From a checkpoint of a small transformer trained on Wikipedia.
Training: a variant of Adam for these matrices, 1064M tokens, 8118 steps.
MLP neurons of a small language model. Each row is named by its layer, matrix (gate and up: input weights; down: output weights) and neuron, and shows model dimensions 80-271. Each number is 128 + 24 x the weight over its row's rms, rounded and kept within 0 to 255. Numbers have three digits each. A neuron's up and down rows have the sign that makes its largest values positive.
After each neuron's rows, "fires before" lists the tokens most often just after its 100 highest values on Wikipedia text that the model never trained on; "fires on" lists the tokens most often at its 100 highest values on Wikipedia text that the model never trained on.

L6.gate104:124103118088117119158143140159156130093151158115051147099107119131122133095063121121141153103114139081100146183172124136113121099123128133096139159132120145151133096124139113151124128114142132160111113116091144120149120133158086133132186134183166171183117127164159140154100117138147144145092161101109139156136119133167136137183133134134150133113151135092101098134121117141129163128150128152097137123176195091086134066087121118099137142123129132115185146115128128147107132116061112145119122123108150130150099105108086133117145105166160069141138103148128140148109102099126138105
L6.up104:145146094134116105105178144101091113106106089155135167144153109114157104140122100166116135137139167120110167109140134115127107132111152124133105116120133108116140104080107115061071153078131099130120074082114122127123166119148106151139136099093112120117192169091106129174126145123119124103097154119133138072102151140180086138155150133099141150131116120160105158148116113121144138122148112121075119174135128106100120126119136149145106158187136126111172131158126145163107169104165133089096112114122096098075121138101116142114098118110094096131138117154087116111086143098088136120
L6.down104:106135149203119114126154123169131120104108091145108106145131111084150084124087169144115113124130152133099100120150157138136137115141140134125148142113126091120166092123127112122128140086126132141117141096146131161121129101142104145150123100117091131125141148108124142190118104160088161143166133120115119150128159154120106134123150093145104126075127132086091152114091102108137111134150066155118137120093104151086133121134123144131162162174169110099162147119151176166135099143158107088114109163151088106109135159114146152141108126106117100136158092073094106103090137099093097095
fires before: "0", "1", "2", "3", "4", "8"
fires on: " | ", "; ", " / (", " ("

L4.gate734:114144112126119130099130093130134139113150115134129153108135153142129112134148160142150140097097122109073097127114126158147108140146122107173110116098189117140150125163119113112116117125156103122157150146157122119097101148135161191133178106109112136157099116124099095108113120125118138171120094140148110102087127140113085133157098143125122160120111075148140128157087146096154147104119101106073143158123123154117159083099106128129148128141160117150118134130153123138158175137110144135108079136099167126090127128117143111133101139152134122119122104173088163102119113113155111158
L4.up734:120101112085118148132135114125128105127142154112114127123098151097085126124126106106087125123188122124120164108136157126155094153100131123154154138102149132103104102156166116117132125137136146159108096135113093084098114112069136162180110127157128101132185119080156085132148127112158132117138150165110148114097140119142126138150114142119110160112090127084098092137124146130116157144130128136148102146094128137059132088130157102174090111134129102144128112104162131127157141135153077112108119108128170143148122088168151121092127118115184137116116073100105122141125132097107134145
L4.down734:092105131147085109155137163140130140132140095120126168096121090127123129125132152173136151107141108121100134113118119113118105097098102079113129169148180096153157109166137172109139136168133144156145169171123117156117126114169123133152171116103158124136119133107170126108125178123130162124133114157125120181125164142124108098139118115109153158135166100120144107115191128157128136124150153113111155152103141139125170120165115145138120133096137133147111131108109056121151122169131135088146138138142139128147124169120123132129066133145158156036115123106130142148089106092140096118
fires before: "\n", "\n\n", " | "
fires on: "\"", "===", "0", "=="

L6.gate1138:092111107136125116154145149114125160104105135115107157145117135131101144103180156148179148125097100117153128146108070090146170152113189126137127124136143102181154153115110132113095098086173134125145133166092119166118128078108110145092128117134141156141168184120153105096127109144155205133099125122105131111158107137107123136117119124083133144107145137143119142125183147137112159118133129124119120116128123166147148120145171125101149111118126118186106149110149081095104129129148072111153110130080122114100104152186168153143126109154132134103154124105129142111114132120151118136
L6.up1138:107094162135114120113137118154132127094121105120125138142091089090123107142131136167132154156129133141110178146113150144157125098113154152172143112118143150141112159071066116135091156086116167123128115125167086123135144136140146122156149122195131147123154089145157130098123124157173122175133128154150151134176148109134113115164145092112095160122109150122103160145120149129117148144118118170107151171132153140090141106139124102095135161111145124118111152136124094080115147133123133135091141126127137125100096152170105129142156091125110131095096113135158121146153135143176129171
L6.down1138:118196096131109175129141141148109143121092096122155097116094095105121163166122131158115122102129109131125152158114135120151080118152118136115121146139152095138110163117137140108104114095135109147096099145175084124124153093098136096121112094234138114141149132119131136061168137132144107164136112104153113133139137135110108097152104114099127138156132140123117124100120132117122121134097136150089135131086127150120146115118141120193113160101136133147156177155162108081124117129176128133089170099155157126079123109138138134173103107107115140071096138149131098114121129137160123131
fires before: "\n", "\n\n"
fires on: " |  |", " |  |  |"

L6.gate1310:082143139101112139126139116138112132133125117111118111103133144087166110139165158153144132131114127057105108148134094159111142107121104119122161188111152111152143127157144148115147102106096091124120123155131125134147111149108137138149165099119117144136160141100113082132169114150188187095100196101111094109094153122148148115115094159121131131123116150144108146137131144118147093138157180130166079133112107125119156123102128129147125111094157133180132145131136127111156163087161077139098167094072146115154130161107126138171125148126123123118108139088123121121143112115086114157
L6.up1310:124129134091156144153118126141117113123167173143166111162125164175127163104126079157125149140136111155129146118141148106134108121132142124147110079114115123128110101120101167169116139157160114094107114117104071160176139115134103155159138115090136120091130090119111169098130115114151100153151126134161159150103152135121067122181119122077124123117159127153167107179128121129118173145097127152159173129148129150129156128115110153125163104108118093147124144136153140110115112127159110128112106161098157153156127082133089149123132124122103166141127110087115146138141125132153140125
L6.down1310:113163102139135129142130137127114106149150142136121113156117130138116092156146128160123150118135095120141124123129160128161143133117127127174095115134149140133131082159115100105104165160204136133115109139123113129100129117128129088120139066140113133117127112134140134128106119083142116171132140149107150121130117129111122133133114138102116130126176117118136107193102151122087141113123141162098152139142121123145148134124130127114135111152131154148106123102147122149107095139098105156127142158103117110136119137106125147115160078133133169155143101124123159120142107106108121130
fires before: "\n", "\n\n", "1"
fires on: "===", " ===", "===="

L5.gate185:101137118100126104178113128151112115152119129163132141164122098105111117117139124173124142107096138134115094138169134111086118070140168112079105131077089141151177135096128098152148149145153179142116097117114129125149125130114130146150151114148118138121134118098119084083111146120146129116131142144084108122161140154079146145095173114099132135168102078133064157130089086159107089156219118130137113141169166089102159131126129108143102114140139137100104096143123130097155106092138150145153139107143128106136139151137074181072143104157151146098122145139119106150146155141133113173
L5.up185:086102137088090143122064146124151108121149171122116110083117087123100146110154124137125095114099138126103111134187128124107113150135115115125150118115091122170130121120115134110113088111156161133125141145130126130110092119126112137139126126053115137114133145107086138105130127100116133113102142164142128101172136140121145091178134122173153101137125112121168154133104112140094143192166143079108104109140137109183138112138150143124136124149169126140084112150155141138094155100098123141119099111132112150056127127106127159120138140121144142088135136100106188149114134106102096130
L5.down185:138118148120133125173125098146145087145102077146127117128157135166146083124107095163123132109154135152096132100084111105129107138103099172130099117146138121141173097106164127111098151145113102139105115129093116131134135139117125097114120108173131116141141107133151106157096137127116148129170141097095124154166138153101095133094109144048110108102107159158066093108132133145132098127114143163112098154119120134126098132099109123191136133111075149102157141142079109095098107123134165166161114168134113121145110152100115104145147102157117125076132125144088100114112143163159125166
fires before: "2", "1", "3", "4", "0", "36"
fires on: " | "

L4.gate66:082095129125100133120126136136144111106105116131092107076147161134088107127119179147126182126106144113131135125130134139108145101125131141132111106102092102105132115095125115126149113134137131120121113082138130164174089152087153119143175117119157106138128149162067149140175147153137147152100138135093122136154127162139111118156135160111113101151115153119100132147104148098148113130163134170105084122124132068131103165139160124110124155123123098126117099116099093157120128127134132168141112147102154130099091138161078104165153107109131175149124116107103128153148206157123135143
L4.up66:085155137109107106191130111146172126107137141087101125098162142099136172125080145132143152085148172089136126111144103113087086155158148101084134178115103130159105111126105144110073116138131183119138164136102118122137167107113154165134173099167107186110125144113140111125087070138131122115109128110170135130144145113160160104124137091111125094116155138135120139163106136120139122106120122202147073149099144106133179144126169168118130150135148114122099144095154130087129137098121151135122139162149169119118069087154101087124164146105109128121101139087107132138127125151126098119
L4.down66:101120175098109125155146118108136142101145136116151140104112090131144123127137134161170096077130139139150147090124112170150128120098131140105125109127174104137132084112074150092133131138155124136153145109153156133121137088103144152166123133122155145141131129133095113059116121108124128108122123148141124112103160144138119100152124120106154118135160144133103082106163164096130129128141135157111118131129145091144123142124177136102103161131151096098127123136110127165156154127141140118120096128113160159120072102156125080136245082119126102125084148133105110124091146111100101094
fires before: "1", "2", "0", "ost", "res."
fires on: " (", " (+", " (l"

L5.gate76:116154102180152102105124120153116140131154107139105126150159119128124128105085108152133136134149124112139122135142150130145112108148131109122130140154108142116149149167137165125132096108154089143193132124139117117160115136122140124102152155147120158128128128104152176121106133106143121158115117116120087122161140112116095141154108122128127146117120147115104143146116117130153217123154119123171150149127101164115114149110142111127087139111109146151103155125165108142140095109133103108130109150111140141065118122123115167104087138114132131102177140109074126084130085141153143141
L5.up76:070116126110107126114121132129119144156162124147138153120129091119109168149103154121136078173116141118143112126121145153117135131147134133097138147138140177162126135173147157136178112073100130163145100099117156126129120090103102122106125132122139171148147151145150117145105168151107124115140138158101160110086126120108148143137115189157154102153154134133120119127143148125136145110127158123097110141122111124114135085113145143104147126109123144152123098128110130106150071119123122157123111123152106130137144115125125159139125131159102101080108118140153174185135138175101153140
L5.down76:096141104158128158116101125120165123169168101111115108148128145118118148092144112118117139130114148111107162113145138150112088120078156139122140095097134148139163112102148154096160137128107119155147158090118146164152110111140109129107143152110112099136146159147130112093119152138122097119137154133125136124144160168143135090143112177136140132169142112136114123093162124138124123151110123144123140129095095159128149088181134149148083114151117094169123113132157154120125132112125090158133164166154079086126134139118138163125134097133123127102121112097140123153155119138127123174
fires before: "000", "1", "5", "7", "2", "4"
fires on: ".", ","

L4.gate157:154117141134128187165129131141106094161136123131134139139132162119128169120163098141141081120132095134119127123127138134124120126052087101127161091090144121102118079149157134108119139129158122119124173145138153117114142169197136107132155132126152154144129127103151104144129130136128153146130130172150116117132126136149091131102163149165079113130097105145115119161111083147153131133115153157094101155146114140133154101116137133128147097146129113107116134135173132115161180129134089147116081133078151150161121148101131139159131135064130176123186100108126126094078123083125108085
L4.up157:155110136107073164149119165098128145138131184131121124130160143132112157149164113116155126126164132090127112125132143127102126121076132115161150159099150134128164117164161170088124123120121124126113126146123144118131107115154105128134144138131112106106137088135104077156152118149135127135138140123138071102125109113163096129120150090131067096106124107134126157187158166128147162140113119154132139141110133108119144115115144139167092105168128168152163124134161123115120150142110117142089091130096160068180093137095131166088099109110141153148108111144111149104181135114133140140
L4.down157:127132138132155082117149148150150104180147109134169183126121153149108149120096147125160145073129109143158140153115108078128118105098139140181106105139151127143112117130156167141124097160105143147153197133115135149124133076163160082137101132113140125070104106106141145069106121105104096120118105191161096133089173123133100154104142113143114142116146139117114124130143166098130140124148137118148114151134158140145132129147102135158102059119100143155109097136152150130112129156098069155138148118098124098123133131136097145125140114129125150143156121087129122150159162137099116126
fires before: "\n", "\n\n", "1", "2"
fires on: "===", " ===", " ==", "s===", " in December "

L5.gate57:094172164076094165121130150094146117126154161111124122119134171139134112113110174105119085185161124118112102116132108140082130187090127119116079137105127118133104173122145130109126155126129127148135167102125133122130130165141131096178167123154123138166098168116140125113141112124134166130141124132120102131150174157076112145120101152056137140117092123135134150142144153127144138153119187120124130111101135122106148135124119109154097158106162094160156133151106109105113140117156109156137112092114169137160078157145154187129134127125154133158109113105141151130088085115146150130
L5.up57:116101130110116140099105164110138175104091133075121126132131155161107116097115099133131138143175084104127162165142124114100154160104113109158172161145128120123146148112129121142084135133151123152098124109099123061096151154150119133143107100167107139095128119129142100152113135155163165119136184112145173089094129164133141109123123101110106138094101104128134154131137152098125138167107122127125121139124119143119149168106087100138117120117106099168126138151143121117127126105130113159125121129128122128147095136128169156110126148141188139139115121126197108110106083103170078167
L5.down57:101109116145110151118146121157148122165125118082148162138087145154131124136105110127117137117121126068129152122140114110139108151132117113128112157091136113146124113129096145123106090118130119163137133119122139144119124136183146124113139115155127113121107111130156174098121109130132108157123149153123116133131124126130107128118114139147106117126091170139096165159144176084151163122121150105097142098121128137127142135086103147118147117137149084159117124155153146102129110164133123173163136099167135150135128106133147134135096131126184170168113116109162172156111165131130117096
fires before: "\n\n", "\n"
fires on: "===", " ===", " =", "===="

L4.gate863:115143123118059078169127115141106055077098115137096161143129137120140112119184157163124160106119084122097138130136117131184127148141130163099103102102166157145122139087149132104138122101142152121134102126120114100132140097146138112138168100147166139126144111140141118128108110126161147177119129158103144125180152136129119116144161135093162115136130090096137162174080127175122104122102122133116115151101125140168131142132136115151146092103114115142091113171108085109126128102109102159146101141105148138144103121114144070109107127133158139121109117187124115106130118139119123128
L4.up863:111154104111118122140150124100107147131133119128127140120131138084096102075121081108122164105128107119108140131150148090110075122118168111098141150090093131089118146132101134122103091133147141206151120153115132143163163133127092132118109131140116124111161120127155118128147132159182140147109138121134177108163108068124120090132145114109110143082112108082141149147115175159115132129158117077134088129093137134116156132116094129133116126124126120111166095115141105079169130101142116111107113089144115083145119131103163138179153085142130107156104150100127121143116087089093143116
L4.down863:115118120159096077144151115179096164133090103117168191156126125095132147113123103160116183074147092088112127146133126121144140133098091120155200137141120116162138143131117098120172142153161173190122148140137102144139112123180108097139121092132136075138114131123189093098104136142093100097158102131119131119113132133129107137106122101080135136115187139124095104149144159100153114133120136115121131102096137122121121090115092117127123145138101147111127118173114100110100143104142130154103172137150155077111128124094139114142091104104140151106152103102118131124107139110127086124
fires before: "\n", "\n\n"
fires on: "===", "==", " ==="